config = dict(
    norm='layernorm',
    parallel_block=False,
    optimizer='muon_variant',
    decay_shape='linear',
)
MLP neurons of a small language model. Each row is named by its layer, matrix (down: output weights) and neuron, and shows model dimensions 0-95. Each number is 50 + 15 x the weight over its row's rms, rounded and kept within 0 to 99.
A block is one neuron, or neurons of one layer that tend to fire together. After each block is what it responds to, as a language model described it from the Wikipedia text at the highest values.

L4.down23:54 45 43 48 68 50 71 50 44 40 67 79 50 51 47 51 61 52 39 57 65 68 48 44 40 39 22 27 51 53 41 44 70 78 18 61 62 48 24 66 44 43 34 48 51 57 25 63 61 57 52 53 65 32 59 23 77 45 53 47 49 43 63 43 74 46 42 54 50 58 67 65 58 55 27 41 61 24 32 64 40 30 55 40 65 71 66 75 47 46 37 25 47 52 31 15
L4.down288:58 47 56 78 48 69 47 89 43 55 57 35 32 62 49 40 34 86 55 64 56 44 41 70 61 71 33 31 64 54 38 53 55 53 61 39 85 57 30 51 66 50 48 53 50 54 31 40 64 77 65 52 46 59 42 54 68 37 28 74 45 44 35 57 82 21 46 39 64 35 27 91 25 44 28 40 63 27 24 64 41 41 53 43 57 44 68 45 53 39 36 40 60 54 45 42
L4.down554:43 56 57 67 60 53 48 58 43 58 44 38 25 45 58 52 45 78 46 28 59 56 48 35 62 46 14 12 30 57 48 54 49 42 02 50 77 56 46 46 30 27 62 53 67 58 61 61 54 54 56 49 27 33 50 65 40 67 54 49 50 82 63 36 79 49 65 30 33 85 66 52 49 60 47 35 29 56 55 60 59 36 51 46 39 58 27 48 60 37 41 29 52 63 38 29
L4.down941:42 56 75 44 68 27 41 51 61 36 41 47 60 81 79 48 62 42 40 60 75 73 35 32 42 37 30 28 69 56 57 64 60 39 27 49 59 77 65 67 49 44 27 63 47 57 52 56 39 28 41 68 36 46 56 71 46 72 61 40 72 52 39 32 43 57 34 56 42 50 53 53 60 53 64 44 45 69 33 48 68 52 45 34 84 59 47 62 56 65 49 17 71 47 54 43
Connecting words (of, and, on) and word-ending pieces in the middle of formal names, e.g. "Register of", "Socialist", "Emergency".

L6.down327:41 41 61 50 65 57 41 56 23 57 59 44 37 52 48 30 73 73 60 75 66 60 49 55 50 24 42 26 32 25 43 67 56 79 53 47 54 71 80 32 59 42 33 53 25 41 56 30 48 64 48 62 61 42 37 40 71 56 53 50 48 56 51 22 58 36 64 46 79 37 77 59 43 42 38 68 34 50 38 34 48 51 58 46 20 35 63 32 42 63 34 55 70 49 55 13
Mostly periods ending declarative sentences in biographical or narrative prose (e.g. actress., Israel.); also odd mid-word pieces such as d-oc-umented, dis-r-upted, th-r-ive.

L4.down134:21 49 41 38 54 75 55 63 47 38 71 39 72 58 45 64 60 41 68 19 72 28 54 57 67 04 42 69 46 50 21 51 35 72 38 56 60 86 45 31 65 14 61 47 71 45 63 47 78 50 69 48 56 68 52 71 47 51 59 53 49 42 36 54 43 39 51 42 53 74 41 52 74 48 35 64 33 66 26 72 16 60 45 49 53 37 50 45 66 54 45 51 54 74 24 55
L4.down492:51 50 76 61 67 68 38 57 69 36 34 57 44 53 50 35 18 44 75 44 57 54 63 39 63 64 40 69 59 49 50 36 47 52 49 55 84 64 55 62 51 53 38 19 60 48 84 47 41 45 42 80 52 58 73 53 45 45 69 09 49 55 49 52 68 70 48 45 60 58 42 58 54 57 43 43 26 53 67 43 55 74 62 71 50 42 30 56 44 48 60 49 45 27 71 36
L4.down660:51 46 61 65 65 41 54 35 72 46 51 28 39 32 36 49 27 20 57 61 64 52 65 69 49 53 51 48 53 59 45 58 45 57 39 38 48 56 48 44 23 48 39 36 34 26 27 46 54 47 39 56 77 57 42 70 30 25 29 44 63 61 30 51 73 31 61 50 41 54 44 75 64 77 57 47 23 48 69 45 56 44 68 32 34 68 32 27 50 92 48 41 84 51 51 49
L4.down751:46 41 38 49 65 29 47 43 42 47 81 53 58 42 83 63 49 47 75 21 49 65 51 33 46 59 65 54 57 59 31 32 28 53 23 48 64 54 40 59 38 65 20 48 61 38 68 80 52 47 68 58 37 68 35 36 60 68 86 62 59 37 51 61 75 44 64 54 53 50 49 47 43 75 63 56 49 31 46 20 46 59 54 42 56 11 41 39 39 44 38 43 38 60 55 52
Final suffix pieces that complete a split verb or adverb in narrative prose, such as -ized in criticized, -ued in argued, -ly in likely.

L9.down201:46 59 45 44 41 51 58 45 51 51 59 35 53 61 50 73 47 38 46 74 61 59 75 47 62 41 48 74 25 49 79 56 69 27 46 46 42 38 13 44 40 62 59 66 41 69 54 56 15 37 47 51 45 45 45 47 53 43 62 62 55 18 52 93 52 58 29 44 37 24 28 53 49 51 67 50 47 55 37 38 45 50 47 47 35 31 30 46 24 85 23 38 75 49 54 58
L9.down206:27 80 34 57 47 45 35 67 36 34 53 33 59 75 34 34 55 35 24 60 78 25 46 58 26 62 52 69 57 00 54 59 55 44 51 61 55 68 83 46 67 52 45 60 53 47 40 55 65 36 55 76 61 38 66 46 55 71 45 49 64 76 70 58 61 59 45 43 83 44 62 50 59 92 55 49 54 55 55 47 60 62 40 38 60 69 49 72 33 42 52 64 68 56 46 52
L9.down249:49 43 40 60 42 47 70 55 46 65 52 50 49 49 74 61 28 58 54 53 61 51 65 49 48 43 50 11 53 47 50 74 44 77 20 36 53 31 62 80 40 12 41 38 55 54 42 71 47 74 71 39 68 25 67 36 54 42 20 67 54 44 62 30 39 63 44 31 57 15 48 29 48 43 50 44 44 43 27 53 50 44 51 49 61 16 48 25 42 67 42 16 59 55 63 19
L9.down258:59 67 51 26 52 38 46 74 26 53 65 38 53 53 84 79 49 88 63 48 40 45 48 38 29 48 47 48 53 54 57 49 50 45 71 68 67 47 69 33 58 57 78 58 04 52 49 52 52 42 34 70 56 49 60 45 42 64 64 41 53 49 68 59 51 52 59 69 06 49 48 87 56 61 56 31 21 56 74 40 57 67 42 69 17 46 61 53 66 72 52 65 63 45 53 41
L9.down287:28 70 45 49 49 25 47 95 56 67 24 44 41 51 39 27 62 53 71 19 53 41 49 83 63 57 54 25 78 66 82 32 45 36 59 31 47 50 58 37 52 44 71 43 46 54 42 60 29 61 51 35 39 47 34 18 37 50 37 45 75 44 51 42 66 32 27 36 59 34 45 48 64 11 63 65 47 54 82 70 53 40 46 31 64 20 61 29 43 60 59 47 55 34 71 63
L9.down360:78 28 67 38 62 58 50 35 47 66 57 32 46 44 35 44 53 53 59 22 61 25 26 41 30 67 46 54 48 43 40 62 54 56 35 49 15 63 51 50 73 79 64 44 42 46 32 33 59 38 70 46 57 34 67 51 53 32 40 47 39 51 53 34 29 39 62 51 57 61 53 74 53 57 58 41 54 44 53 43 35 62 40 50 34 31 42 49 54 82 32 71 25 22 40 45
L9.down592:47 27 41 40 38 54 36 63 17 78 68 43 65 73 56 41 45 55 62 39 36 46 50 43 76 64 46 27 41 70 75 57 33 40 44 38 55 55 00 50 84 43 35 41 50 31 72 53 44 67 29 65 65 71 73 58 58 38 65 42 37 51 30 49 49 34 38 27 61 38 68 51 61 49 73 66 54 47 49 71 43 68 53 42 32 69 65 56 31 83 49 39 42 47 44 42
L9.down724:49 39 43 63 64 31 63 49 21 69 75 53 50 41 36 47 18 62 60 59 66 37 54 27 57 49 56 36 32 62 58 46 36 53 45 46 48 52 03 57 71 45 48 77 15 32 40 70 49 55 42 42 73 65 58 44 55 55 49 77 43 25 67 58 48 57 61 42 74 63 31 55 35 69 34 65 48 36 55 60 38 35 27 43 44 56 46 31 30 71 64 44 56 31 57 31
L9.down742:74 37 71 67 58 49 75 28 49 71 58 26 73 70 30 46 65 54 36 48 43 55 50 48 43 52 27 34 34 74 54 56 50 52 82 21 37 58 31 54 53 39 46 58 41 83 76 45 22 66 34 59 68 42 53 54 66 19 82 64 48 66 66 54 42 41 52 46 45 47 56 53 46 71 30 48 29 53 53 46 65 27 59 55 51 54 43 46 55 60 52 44 48 48 71 57
L9.down790:57 74 50 54 58 69 64 43 30 23 67 50 64 78 62 50 70 61 30 41 68 56 58 56 61 24 53 41 40 18 33 59 39 56 26 79 33 71 72 35 50 58 78 17 56 22 52 57 41 57 52 55 64 37 60 13 50 55 52 64 91 57 45 52 56 68 54 57 45 62 51 21 65 59 32 40 52 30 59 51 46 53 37 59 75 44 28 46 28 37 63 70 84 59 47 66
L9.down913:37 72 47 39 65 53 69 62 46 48 54 58 44 25 26 73 41 41 57 26 36 41 62 62 60 33 42 95 44 46 54 56 47 56 53 44 73 43 51 48 62 55 48 40 30 67 39 45 65 67 37 65 42 53 32 67 44 33 44 55 47 37 52 12 36 54 27 53 65 62 65 62 29 45 47 35 61 68 61 52 49 74 31 65 36 60 40 62 33 42 50 55 79 60 33 56
L9.down919:65 58 68 52 44 55 58 73 74 55 75 36 22 68 61 36 40 59 60 13 43 31 63 34 48 35 59 54 38 50 47 53 35 58 63 38 53 76 53 12 59 34 61 49 40 46 44 46 57 50 31 50 65 50 73 38 62 38 51 68 79 33 55 60 56 53 20 68 55 76 45 32 63 30 24 50 63 69 69 48 21 36 54 60 62 58 53 69 33 40 55 49 27 60 34 50
L9.down933:67 34 60 87 49 51 45 58 30 60 66 69 36 50 45 53 70 53 28 44 68 41 44 55 27 61 54 53 23 50 36 49 51 50 41 39 35 59 17 65 65 53 57 54 45 39 44 70 39 45 54 37 32 10 74 37 51 58 55 41 54 47 51 30 55 57 51 65 42 62 52 34 64 49 62 60 53 60 80 45 20 48 14 47 66 51 72 36 29 40 48 53 67 61 51 46
L9.down986:51 70 56 72 35 29 45 27 45 58 72 57 57 68 34 57 49 57 43 53 42 69 44 28 23 64 29 49 58 57 47 60 67 36 69 59 52 54 64 58 44 51 52 26 51 47 48 56 51 67 48 60 52 61 33 46 47 53 33 46 24 54 25 61 55 37 49 56 15 45 57 49 52 31 66 75 56 35 59 28 65 68 59 71 71 48 55 60 46 50 57 43 38 55 43 60
L9.down988:42 55 66 50 75 49 22 37 16 41 71 64 34 46 17 46 37 59 63 44 48 62 61 39 51 69 73 60 49 68 48 68 61 55 37 40 40 45 25 37 37 56 52 58 24 24 42 55 58 59 33 81 57 49 61 50 43 47 40 48 65 73 52 58 63 59 96 09 48 55 72 64 60 52 60 78 67 52 60 52 56 68 78 57 45 56 54 36 22 42 53 55 59 54 76 61
L9.down1019:43 80 34 37 49 26 47 59 60 42 60 47 45 61 41 29 46 52 58 35 25 47 57 47 42 48 49 38 43 51 68 64 51 40 59 34 51 66 69 73 40 43 49 20 54 63 67 39 41 47 36 34 32 36 67 43 80 78 66 51 59 39 28 35 38 68 60 51 76 33 63 54 59 35 17 52 68 24 27 42 44 62 69 40 61 56 30 34 56 60 34 86 65 51 59 61
Sentence-ending periods, often fused with a word's last letters (Almería., Democrats., destroyers.), plus a split-off word-initial "p" (personal, powers, paternal).

L6.down1022:32 15 52 46 51 53 52 49 27 30 60 61 70 88 80 59 37 31 52 39 60 52 59 56 60 53 48 44 69 61 40 39 55 57 57 47 25 49 19 76 53 46 62 58 52 38 63 55 49 55 51 58 42 86 40 75 71 44 25 47 74 29 39 54 68 62 73 35 66 55 33 50 58 55 63 63 44 69 31 39 33 65 49 49 58 36 40 57 71 40 47 75 47 58 53 31
Stems or opening pieces of a sentence's main verb after its subject, awaiting an -ed or -s ending, such as con|clud|ed, t|ells, prov|ides.

L6.down95:47 43 59 59 44 54 78 62 44 49 61 40 26 46 55 70 12 40 56 39 57 39 34 41 63 55 47 41 59 34 38 57 62 74 69 46 46 53 13 62 33 31 75 06 47 74 58 42 38 16 71 21 49 61 62 42 67 31 65 70 55 62 55 37 54 71 60 44 62 46 59 39 46 60 68 55 63 30 47 43 36 51 55 85 72 50 12 41 26 53 63 52 59 66 33 53
Fires in the middle of multiword proper names and titles, on joining words (and, of, to, &) or final word pieces, e.g. Ministry of Health and…, Second Impact, Tactical Fighter.

L9.down89:41 56 56 36 21 44 14 39 75 69 27 54 57 74 86 45 35 34 51 48 48 40 57 53 51 59 53 48 67 29 49 65 52 49 31 64 61 52 44 36 63 64 52 51 60 47 55 46 82 33 60 44 36 18 51 50 84 41 36 27 47 83 40 35 40 47 71 46 61 22 55 52 65 44 39 46 44 48 39 52 74 37 41 42 59 73 24 35 42 62 74 68 45 49 67 59
L9.down141:30 31 52 58 28 27 32 21 56 42 42 57 39 57 51 27 35 42 70 78 31 52 68 64 67 47 26 41 60 43 67 51 64 39 64 59 52 41 67 51 72 57 49 63 36 46 40 59 30 60 41 55 72 48 50 83 49 34 61 60 63 74 28 47 55 54 29 78 52 55 67 44 42 46 32 54 48 69 37 82 47 45 20 85 27 50 24 59 41 56 38 65 50 57 37 59
L9.down166:41 69 15 41 35 23 59 51 49 49 41 53 38 69 52 37 55 54 60 40 62 56 57 62 40 57 76 44 68 69 45 41 59 46 41 57 32 20 35 41 35 59 50 63 38 41 55 22 24 34 69 39 51 65 67 53 55 34 67 39 66 43 42 61 62 36 37 60 51 34 28 28 66 92 47 52 54 25 45 61 77 57 53 67 73 33 51 51 36 09 29 62 22 70 61 47
L9.down251:56 31 41 71 25 49 63 48 50 60 58 48 49 54 45 53 50 58 31 67 41 68 46 44 28 53 41 55 24 61 77 57 21 47 26 59 36 67 26 63 55 32 60 52 46 36 21 40 60 56 52 46 20 44 65 31 54 46 61 58 76 39 38 37 62 46 32 32 36 09 48 54 24 39 59 59 43 49 34 48 67 61 49 46 60 30 47 69 33 61 81 64 26 52 65 62
L9.down395:35 47 75 44 43 44 58 49 37 53 35 49 67 48 54 44 48 54 63 58 45 40 75 74 27 21 22 40 53 52 29 43 48 43 49 24 50 70 80 56 42 76 47 62 20 56 71 58 58 43 15 40 41 26 43 37 59 85 61 58 60 60 55 43 63 45 63 51 36 49 55 73 33 16 34 56 62 41 66 39 07 37 42 57 70 54 49 62 59 38 66 28 43 80 35 67
L9.down401:48 45 54 62 67 69 56 42 22 70 46 51 28 70 55 51 72 44 42 39 74 50 61 59 51 43 34 67 67 61 37 37 28 75 42 40 75 73 48 48 48 45 50 48 56 60 68 56 60 52 72 54 37 25 48 32 52 45 48 28 47 27 42 51 40 41 30 47 80 52 49 54 74 33 58 72 40 49 44 48 34 61 39 23 65 48 27 42 52 52 56 60 39 58 33 43
L9.down416:31 42 89 49 56 44 45 66 37 43 75 53 39 58 30 82 56 27 31 28 44 48 69 24 60 81 42 37 32 60 34 59 53 63 55 68 20 60 32 70 72 59 58 46 58 36 55 50 66 59 46 50 60 62 22 37 33 33 69 45 42 63 48 48 52 40 41 56 64 31 50 51 63 25 35 55 33 71 70 51 45 51 60 50 45 46 40 47 21 43 63 35 62 62 16 55
L9.down428:53 44 54 50 52 80 49 35 43 63 53 33 48 26 69 18 49 44 56 53 42 55 56 77 64 75 32 39 43 43 48 39 62 46 29 48 49 30 52 64 59 42 57 58 39 03 63 63 63 24 44 61 44 14 55 67 45 65 37 33 32 45 15 54 79 47 70 63 60 33 78 46 52 34 23 42 68 64 92 54 38 68 43 46 51 28 28 43 36 55 42 41 59 78 57 26
L9.down527:56 50 54 54 63 28 50 49 48 68 60 53 38 46 26 45 48 44 57 64 54 48 45 46 32 30 58 48 52 55 08 29 56 65 45 49 63 61 49 42 73 65 28 44 62 48 53 43 43 37 50 32 51 30 49 60 49 35 47 49 57 44 65 39 56 43 58 24 49 65 55 47 57 47 42 40 41 25 42 51 48 56 54 75 62 56 38 79 55 19 73 67 83 53 43 78
L9.down576:30 42 38 51 30 39 70 48 37 29 79 69 42 58 84 66 45 45 37 54 61 57 42 52 56 59 56 14 48 41 56 49 50 32 76 48 64 32 20 74 58 51 67 52 47 50 69 70 53 38 43 34 70 27 59 56 57 38 60 61 23 54 37 43 41 56 43 62 50 52 56 42 50 50 65 24 54 29 47 62 38 50 60 60 41 72 36 59 22 52 47 61 47 62 38 56
L9.down604:45 43 27 43 35 63 47 45 24 52 50 54 48 55 38 50 35 57 32 67 28 90 48 36 55 49 80 36 51 67 63 26 59 64 69 37 51 45 73 54 49 31 51 46 48 53 31 59 32 49 52 54 42 14 57 51 58 36 43 37 43 72 39 77 48 56 46 45 59 58 55 45 63 53 31 47 28 69 63 39 65 20 48 38 41 41 67 62 67 73 63 54 37 40 37 26
L9.down635:64 60 54 53 41 57 58 28 65 22 62 59 13 29 52 54 31 40 43 59 35 34 53 58 36 58 27 50 34 38 22 60 61 74 67 19 53 47 57 74 54 68 38 44 50 71 45 43 51 70 64 43 54 27 45 55 73 61 50 57 44 40 35 48 46 44 62 29 73 27 65 33 55 52 36 44 62 40 65 61 46 37 66 47 61 41 50 56 71 55 33 46 47 64 21 31
L9.down766:66 75 43 55 58 35 63 52 46 70 47 37 64 51 56 41 40 35 54 63 50 34 62 53 28 33 48 44 37 47 50 50 45 50 76 17 52 75 48 75 75 33 66 41 61 32 62 52 39 57 45 41 24 53 68 43 28 57 51 77 76 68 60 80 92 63 30 31 24 68 53 60 30 30 48 45 60 44 59 75 63 37 49 49 36 50 58 77 14 74 42 56 53 60 65 28
L9.down781:69 67 80 57 53 84 60 32 38 46 66 40 60 35 50 39 76 60 61 74 50 58 56 60 48 37 32 71 40 63 22 46 70 57 49 57 67 65 51 68 67 87 65 42 40 57 33 71 38 33 39 32 60 44 59 63 49 57 23 48 29 37 67 27 51 37 42 48 43 68 44 80 58 53 44 73 59 55 67 23 34 57 72 64 61 49 50 42 63 63 72 39 59 52 46 39
L9.down877:58 67 67 51 34 56 82 31 50 25 58 20 54 48 66 28 50 46 97 67 29 45 64 48 56 50 51 46 44 43 63 50 70 55 39 45 58 52 42 44 49 57 57 45 29 36 54 69 40 56 62 54 44 47 65 55 69 50 51 30 48 99 35 60 69 58 72 52 58 99 59 30 66 53 59 67 53 34 49 36 36 33 30 36 40 44 47 52 44 53 48 43 66 71 49 48
L9.down934:62 47 32 38 42 56 46 29 40 30 16 49 50 62 57 42 67 81 25 42 44 48 41 47 50 62 36 48 44 75 40 20 54 42 14 53 29 38 46 48 52 72 64 59 53 37 34 48 57 74 58 53 63 78 52 70 58 52 44 70 62 48 52 66 66 64 73 38 68 33 34 38 66 23 56 43 58 29 67 48 62 50 54 49 32 54 41 31 61 57 61 50 68 74 38 39
Connecting words and mid-word pieces inside multiword titles of ministries, organizations and fields, such as the and in Ministry of Health and Family Welfare, Supre-me Court, Constitut-ional Law.

L9.down190:37 38 57 63 55 46 57 41 34 18 22 46 28 68 49 34 85 73 50 29 47 68 26 41 45 58 53 59 48 24 44 53 49 63 74 65 91 24 86 40 51 45 53 17 51 35 56 50 32 45 40 72 43 70 39 39 47 29 38 35 85 54 57 51 66 56 65 54 46 36 53 67 18 56 42 74 28 49 42 70 52 81 70 61 16 52 53 60 42 46 50 47 60 39 54 79
L9.down400:39 17 71 43 40 71 51 38 32 48 53 43 40 43 48 31 47 70 59 37 55 29 51 40 62 42 49 56 89 48 50 41 76 57 45 31 70 47 44 79 58 75 51 41 59 63 58 47 54 44 52 64 48 36 23 54 39 50 48 57 82 06 67 42 30 67 51 73 59 45 62 55 17 77 53 35 50 72 40 57 72 65 60 55 78 58 39 42 43 57 49 54 14 56 35 41
L9.down429:55 44 56 71 45 74 54 58 48 41 65 71 53 40 61 42 65 48 55 30 76 50 58 54 55 21 47 52 48 69 21 66 67 43 71 43 74 57 42 58 35 34 26 47 48 59 23 67 30 69 55 59 53 42 68 72 65 48 47 21 25 61 45 27 85 38 35 79 54 29 45 62 38 47 67 58 58 46 53 30 43 37 59 61 53 24 59 56 53 80 50 65 50 51 41 32
L9.down466:32 37 74 77 69 26 76 30 38 42 54 42 35 36 71 40 57 36 52 48 58 26 43 08 52 41 56 77 46 46 88 43 36 75 72 27 58 65 47 62 34 40 50 31 32 49 41 47 53 14 37 49 46 75 31 54 44 61 87 44 32 31 48 44 57 59 54 44 39 67 62 19 31 52 58 52 37 54 51 58 51 38 24 51 25 44 57 46 55 92 26 34 66 50 52 48
L9.down557:14 48 58 74 58 54 63 42 65 47 64 48 47 65 38 72 34 69 69 44 44 56 53 35 54 73 52 53 52 65 63 69 39 78 62 45 47 39 42 39 50 43 50 56 61 38 41 93 45 47 46 41 50 43 36 34 77 37 45 47 68 56 28 83 34 70 45 25 74 48 65 23 28 55 60 63 44 66 58 21 41 49 77 48 36 63 57 33 32 62 61 29 32 21 46 42
L9.down565:63 45 44 72 33 43 54 63 44 53 55 72 30 38 46 59 70 40 52 32 33 45 32 72 46 26 81 44 55 54 51 47 31 70 18 62 55 55 56 84 40 65 24 51 66 67 68 43 48 33 50 75 61 41 37 46 70 36 61 52 60 46 51 62 52 41 39 65 87 55 61 52 13 85 49 44 43 54 74 59 54 81 45 53 65 65 59 55 62 67 19 35 46 36 54 63
L9.down568:19 53 40 70 28 58 51 51 59 38 74 75 17 40 36 48 35 45 44 44 79 32 57 52 53 45 57 74 55 76 66 35 45 64 36 83 36 56 49 49 37 45 27 74 33 56 56 52 41 35 46 62 81 54 41 67 55 50 43 38 53 29 50 47 64 47 39 33 67 61 36 47 40 71 45 52 27 49 46 37 67 57 52 46 56 72 27 53 53 83 47 31 55 54 55 60
L9.down601:15 43 34 50 58 57 49 36 86 74 50 62 57 55 63 46 47 24 55 38 49 62 63 64 61 58 55 43 27 33 55 75 18 23 62 55 44 70 60 43 45 16 47 58 47 54 48 46 58 40 44 34 09 35 27 56 47 11 51 22 55 47 75 32 48 58 42 33 28 62 63 63 74 27 36 61 64 52 40 46 78 23 43 73 64 48 56 60 54 99 60 66 42 62 46 63
L9.down620:40 41 39 61 89 79 45 30 71 52 56 50 48 46 69 38 37 51 47 47 57 42 61 38 11 46 61 73 44 66 37 55 73 67 40 42 38 50 47 51 55 59 30 21 48 55 38 52 36 38 49 54 56 77 56 37 45 48 65 41 65 54 26 39 35 33 73 45 70 44 46 41 58 33 14 38 39 32 70 59 25 18 63 57 58 49 62 56 64 60 20 52 39 52 93 46
L9.down680:41 34 73 61 34 43 70 59 47 25 69 57 50 62 53 41 37 61 66 53 46 25 57 46 61 74 53 44 78 53 60 62 42 46 54 30 55 34 57 61 27 44 32 65 44 55 60 63 35 64 36 63 40 64 37 64 79 58 53 53 65 57 42 59 45 75 59 54 69 45 40 69 54 59 42 43 59 92 46 37 52 79 45 32 69 57 54 42 75 69 44 18 46 44 42 32
L9.down788:55 40 68 30 39 41 40 58 39 49 48 45 52 48 42 62 67 52 67 38 53 35 39 54 53 74 62 48 26 33 41 31 33 59 51 70 42 50 33 70 24 33 41 43 53 86 38 69 44 68 34 46 83 64 22 36 43 55 43 39 54 39 57 56 48 83 82 69 44 45 37 39 62 36 32 63 46 69 49 50 43 89 46 51 63 44 64 56 40 74 44 44 42 61 63 68
L9.down814:71 66 74 46 46 41 56 49 29 74 50 35 67 38 31 25 51 59 67 47 53 70 66 36 37 59 48 42 61 57 23 72 68 69 52 45 55 61 41 65 39 52 29 33 41 57 50 70 21 39 41 87 27 46 26 58 86 24 45 63 54 49 63 56 41 54 36 54 36 39 57 37 36 49 57 51 49 60 55 56 47 50 57 52 41 50 49 39 58 72 72 44 47 39 51 49
L9.down821:51 55 60 44 35 30 61 33 49 14 47 78 53 70 32 56 54 37 52 56 61 20 63 69 43 57 54 58 65 47 47 70 51 62 32 37 50 57 50 66 24 24 75 52 46 65 34 57 15 56 45 61 42 76 20 52 53 39 64 38 41 56 48 62 80 57 66 61 39 57 37 54 48 46 51 16 58 76 74 38 00 68 58 55 50 67 77 45 48 83 35 36 63 35 73 51
L9.down937:61 48 42 62 34 70 57 34 35 67 48 52 67 45 46 54 79 43 55 45 59 33 41 28 82 38 40 42 68 65 50 55 59 35 55 49 36 59 64 46 33 23 48 49 34 51 66 47 54 44 61 37 55 23 16 58 58 22 46 83 72 67 48 55 49 39 29 29 36 39 48 47 36 45 54 47 53 41 50 49 58 59 23 48 70 32 41 65 47 92 66 56 73 45 68 36
L9.down945:41 66 36 45 49 33 33 77 58 54 65 59 38 44 52 46 46 53 68 57 58 29 54 31 47 62 61 77 36 76 66 70 55 61 52 50 44 47 53 38 44 45 36 59 59 62 56 74 43 44 41 51 61 60 29 60 53 64 74 28 48 34 56 68 53 60 38 58 64 64 49 50 30 63 45 40 60 69 47 44 38 48 63 60 38 18 47 56 46 85 45 40 50 63 30 37
L9.down950:66 60 39 33 39 86 44 73 53 52 33 25 37 46 42 22 60 54 55 48 66 47 57 56 41 31 36 26 12 33 45 69 46 58 38 36 34 50 48 32 74 68 51 47 89 23 45 53 51 42 23 57 61 49 52 47 74 69 49 65 49 66 54 57 61 55 83 50 52 61 72 53 62 32 46 53 48 61 59 53 28 34 43 71 54 56 52 38 42 34 34 70 73 60 42 55
The final piece of a multi-token verb (ces, ages, ied, ating, ised) in narrative prose, just before its object or a that-clause, e.g. announ-ces that, encour-ages him, den-ied the.